{
  "n_head": 4,
  "head_dim": 64,
  "activation": "gelu",
  "norm": "layernorm",
  "norm_place": "pre",
  "lr": 0.00838,
  "lr_mult_o": 3.0,
  "beta1": 0.9,
  "warmup_steps": 200,
  "schedule": "wsd",
  "decay_shape": "linear",
  "doc_mask": true,
  "steps": 8063
}
MLP neurons of a small language model. Each row is named by its layer, matrix (up: input weights) and neuron, and shows model dimensions 16-111. Each number is 500 + 25 x the weight over its row's rms, rounded and kept within 0 to 999. Numbers have three digits each.
After each neuron's rows, "fires in" lists the words (lower case) most often at its 100 highest values on Wikipedia text that the model never trained on.

L3.up186:473448468590479508486513469495503477496495476491502505530522506503502501507533482530490456498533522509530515531494480462496521516468485535489505508530503508497521499487459505501473486471473521492485498513493533484464514494536519499460511504507513525478507504516473529517511477513503522501
fires in: "from", "massachusetts", "teaching", "teacher"

L3.up52:506490500492464460500566509522446457489538518484512503461487522465502530467478478527471486480487516485478469499503535506496506487492497491462481436501509553506488571503518483481514474510480509529483516495474522490500516466499524541463500504473476514515467528552463542508477499495479510486
fires in: "by", "with", "for", "from"

L11.up310:451476529491544518487522487513506547508496504495479514498540496464502475508533497478528494518498499493473552454494527521501481542480528483491473501497517533482462510450508499497524521493449500541504440494480490513488521520515515501488479536523509487523496523516498492466536509452489518507
fires in: "to", "grew", "ii"

L3.up26:493514531494505496474492515531567504472465498491457465503532498464477514529512493509444535494447445547517462510493482487510505483523515456483547541491466507503537550466515502485498508469494492506471504505463531483530502497507486518467545501543512518489466519494494523490489466471464521524
fires in: "with", "without", "grandview"

L4.up239:507524483558582453493464510462504490512493481496534551488511499512470462514482499509483504539460448466469503462457518542506517489497513492488465494498501492478528505491496494479483515531480516503501485485483510535495497503463491515466540510450504511527506499488513499451520431484481515530
fires in: "football", "footballer", "first", "apps", "paintings"

L6.up758:453525487539513437456523540489467526489463472443484533504454497522508518472536507490567485489443508515511503545487505545488513457530539510517503466495495504511480484473470491503487490476522467537497514473484458470490544519497519525480507493479510488495511513567481491447538543498511515543
fires in: "football", "footballer", "age", "m", "total"

L9.up751:517505490503512551460476475474523515520511496469495499527543491517541471495504510481489485469488474448515485535498522528439544507503460445539490481504450479430514505488498518473506498448471488505491538554517510522503505511500518523552504491477489498430504464496513507526515514507538510487
fires in: "states", "poland", "japanese", "japan", "england", "us"

L11.up427:477490490539506481497535440495503518526535516528464556507511490501518511523514534567491507485502459534561486510503489507479492502497513475515469476484527507516516454475493518498491519511482520515475527493518474505491468532480539480466508563522450515524494538511489493463506565469522509519
fires in: "at", "of", "following", "after"

L11.up147:494546536474506504520515495512518522473489520500471483502486511520465453496446493543450469457469452506519496460527508512535449494487471515488457531537511505527502508480496495496456498474501491507486493496490499544484506556496523525474515484510484507515470499535471486460485527479453512485
fires in: "was", "is", "and", "be", "being"

L9.up301:515498503512487521490534472528461508510437512501527497512474447494508479463581538512523531501557543499497465500457505505505522514503480491520500486544510458489487468501509549494462489523453477510504523495492494500508504509439513511506467512464530465514483475508469513484454524479548436478
fires in: "at", "of", "in", "athletic", "alongside"

L7.up268:493536469516473501516469495557501529565433512544445469488507495515520504506486463514467485520519494492490496490495478478467536511514516486451483488494507484511528490498511481461493555517485516489470502477492519530511533488482522530529514489510476470493534557515517504502476490469522484511
fires in: "of", "american", "national"

L4.up530:484512500479513437499538518519493472497458545508501494483510499525490493483465462528525503525455472486526462501487499460457550532526515499450515539492545522506511502461467489512517478507467553510475527506487534491505511533515511562523498554470512590490519490472486523531493501529506501468
fires in: "career", "due", "date", "awards", "older", "population"

L11.up83:495470467483485490490504503487484494510519516558516523537477497466451500464520505534496508544528529463497475507465535515492482528536493492487505486506509500530494502477566510483496476495499475527542464544486482470482525527432529483491529533500511470515505514496523528501489459547538500547
fires in: "it", "1", "series", "video"

L4.up771:457472499506500512468526484477494512496459501500496486537456471517506528465544525511468498487530437493508539483496543495496492510535472502472528529531493520545530525526455508454511474526523479510453528466501487473502495474511537509488520504506487521476527513511507499440481489485531494511
fires in: "of", "five", "one", "every", "third", "candidate"

L3.up743:509480491500545476464516542497447513500476529472519475526529513521493502500456485471442478469504500474512468484535484517528448507513498515498479505475480514492505524515506519472457520509487528480521465534507487494539551493512503551534480507505501485502534513515456493507498489508496489487
fires in: "published", "republican", "public", "election", "elected", "republic"

L3.up395:477541514506499506473487507507467487527491515510479492500511503521482477490496495495466476517485489536510520487460460492450506499479517480492474503506504530506511507542484501472537488507472510479510522482516501503488500533499488514519493488458466506444485500523530520436477497509452537498
fires in: "university", "club", "clubs", "information", "congress"

L9.up472:468540530469531538476473483511486493508466532470505464499515475521497551492506478514470511511527511511486508482502465495472503531544507488522452476474509456524500519501464493481536509523513480500504515490487484510524504513515519478479517494492546496480493498503490512505515488481487513501
fires in: "a", "first", "playing", "as", "texas"

L3.up641:477541491508525473508447490527524461498488482483537518468524482549464451535474503498497449552465530484495520501506526449481503517522465545561491520534488464469500435476466497482498526479524544494491471490506512495536506479501476556492490495510502506523485500502497487501490473493523482481
fires in: "more", "any", "own", "city", "most"

L9.up536:518516479513490463465510482546511531470542421484495515501530473486514501508539479511531490498503485473489496482544493487450514515493516499539500515504489490480452461473480543470498521519489498466509511496520493503472528532502500513482468534513536518457500486476523459470489514486509511485
fires in: "school", "than", "several", "listed", "schools"

L6.up645:483498522556487449505570489455523466498463516518477474523481530490482489474535555527520440537493483528484505500513492490449494484478464519533495536516491495502545500510517483487498523486516523528479531490521449491508494454472475467495524477486488468487512485502515437531532538485480511515
fires in: "national", "or", "and", "some", "until", "census"

L6.up761:446528533486461471483469534472500455498484492514484506501515484475448521493518470507546536463487452498471516551473486463506460494491539499516484526466538507547518558466481545497478534512503526529546501461496521459511531565467522475477555530461530482524500515504507490482499513470498526490
fires in: "have", "that", "length", "house", "las", "velasquez"

L7.up55:524533527536484503502505561530499483438475562513505487463497507532470462504522532499519519517515433504522511500485490480478492525464525494505507471522509535501463432551475474508484510502468482486550486541548467496482515515486506491488544490545499470433521481470501501514475511494528520497
fires in: "is", "law", "was", "a"

L11.up116:473505514477529474528484526483546468498506501494498505491470504497536493509514507517533487501512505535577472497528491508507478502513496521492463512525491527514465530530470514483487468494501473477517491480470434471497519509554515453486511505493487472471506480489497532486477520487494486522
fires in: "a", "documentary"

L4.up62:449465500532505494488496514505475489506503495502470510516463508522461528478513486494534495514471483496521507522526500448492456498475497471462529468506502506478513495494501563520493499515501506449562488525532539500518529526511518497473534537510493496504524480536489486493512498470550487483
fires in: "received", "recording", "career", "population", "code", "preceded"

L6.up563:495483521513490529481513514455519480476497516480501519487491498481492493551515515517472478518472579494532551488523495490510459494448498493447496527539462560534486481507502519531526499469468490517514499521486507514509488521508504505447477481460510499486479489506474471493489520465479468508
fires in: "ii", "that", "i", "iii"

L3.up46:444480557467495484483487498503501484548466509500511514514505444478497439518479499502530491501512453472501543500501472483465474502494472562517517506497535515536524500468483514457505480466525466519484549488493532492543501504482506510469517482482490476487500510517520503496500518546491520495
fires in: "her", "best", "list", "home", "test", "known"

L3.up686:477507525512490517505484505484544497530499481469502535528531521511558453519489481511489536479455544468504460498504480478491498515548458524460500482502540499507487486497512464495487512513519494512484488456498499502551499505518495506539483515497544536526510507516471513492517461556524471495
fires in: "county", "council", "country", "countries", "fnumber", "councillor"

L3.up404:471488480529441540498568510488475502501447489492509521547532527492496506486520479473469470549528444511527527475507533535482495501523457500440543505487482518540474532477510487499542511507514495486472511506512518491530508517505520525497540509484472490479504487513498504441476484536531464513
fires in: "best", "by", "isbn", "biggest"

L3.up567:505509472520549444466483531496475527553563470505470538510503512499518480480522495503501521520500524505533514484514474538525552511515435512447511445484508501510499503502496503474536463537468486450521497519506538467491500532533457494534549505497547502496475471480463522482503470492493495497
fires in: "career", "footballer", "country"

L3.up658:486548498510467530470486490493506524530533522474480485522493506480515389482504525484522500475516498471523455516550520490519506519499442556522514423536454493525486491487484519523505543515478487516531480488464520502498466514495481493540523499510525521494480525511541429504498489503500540494
fires in: "schools", "school", "located", "professional", "local", "research"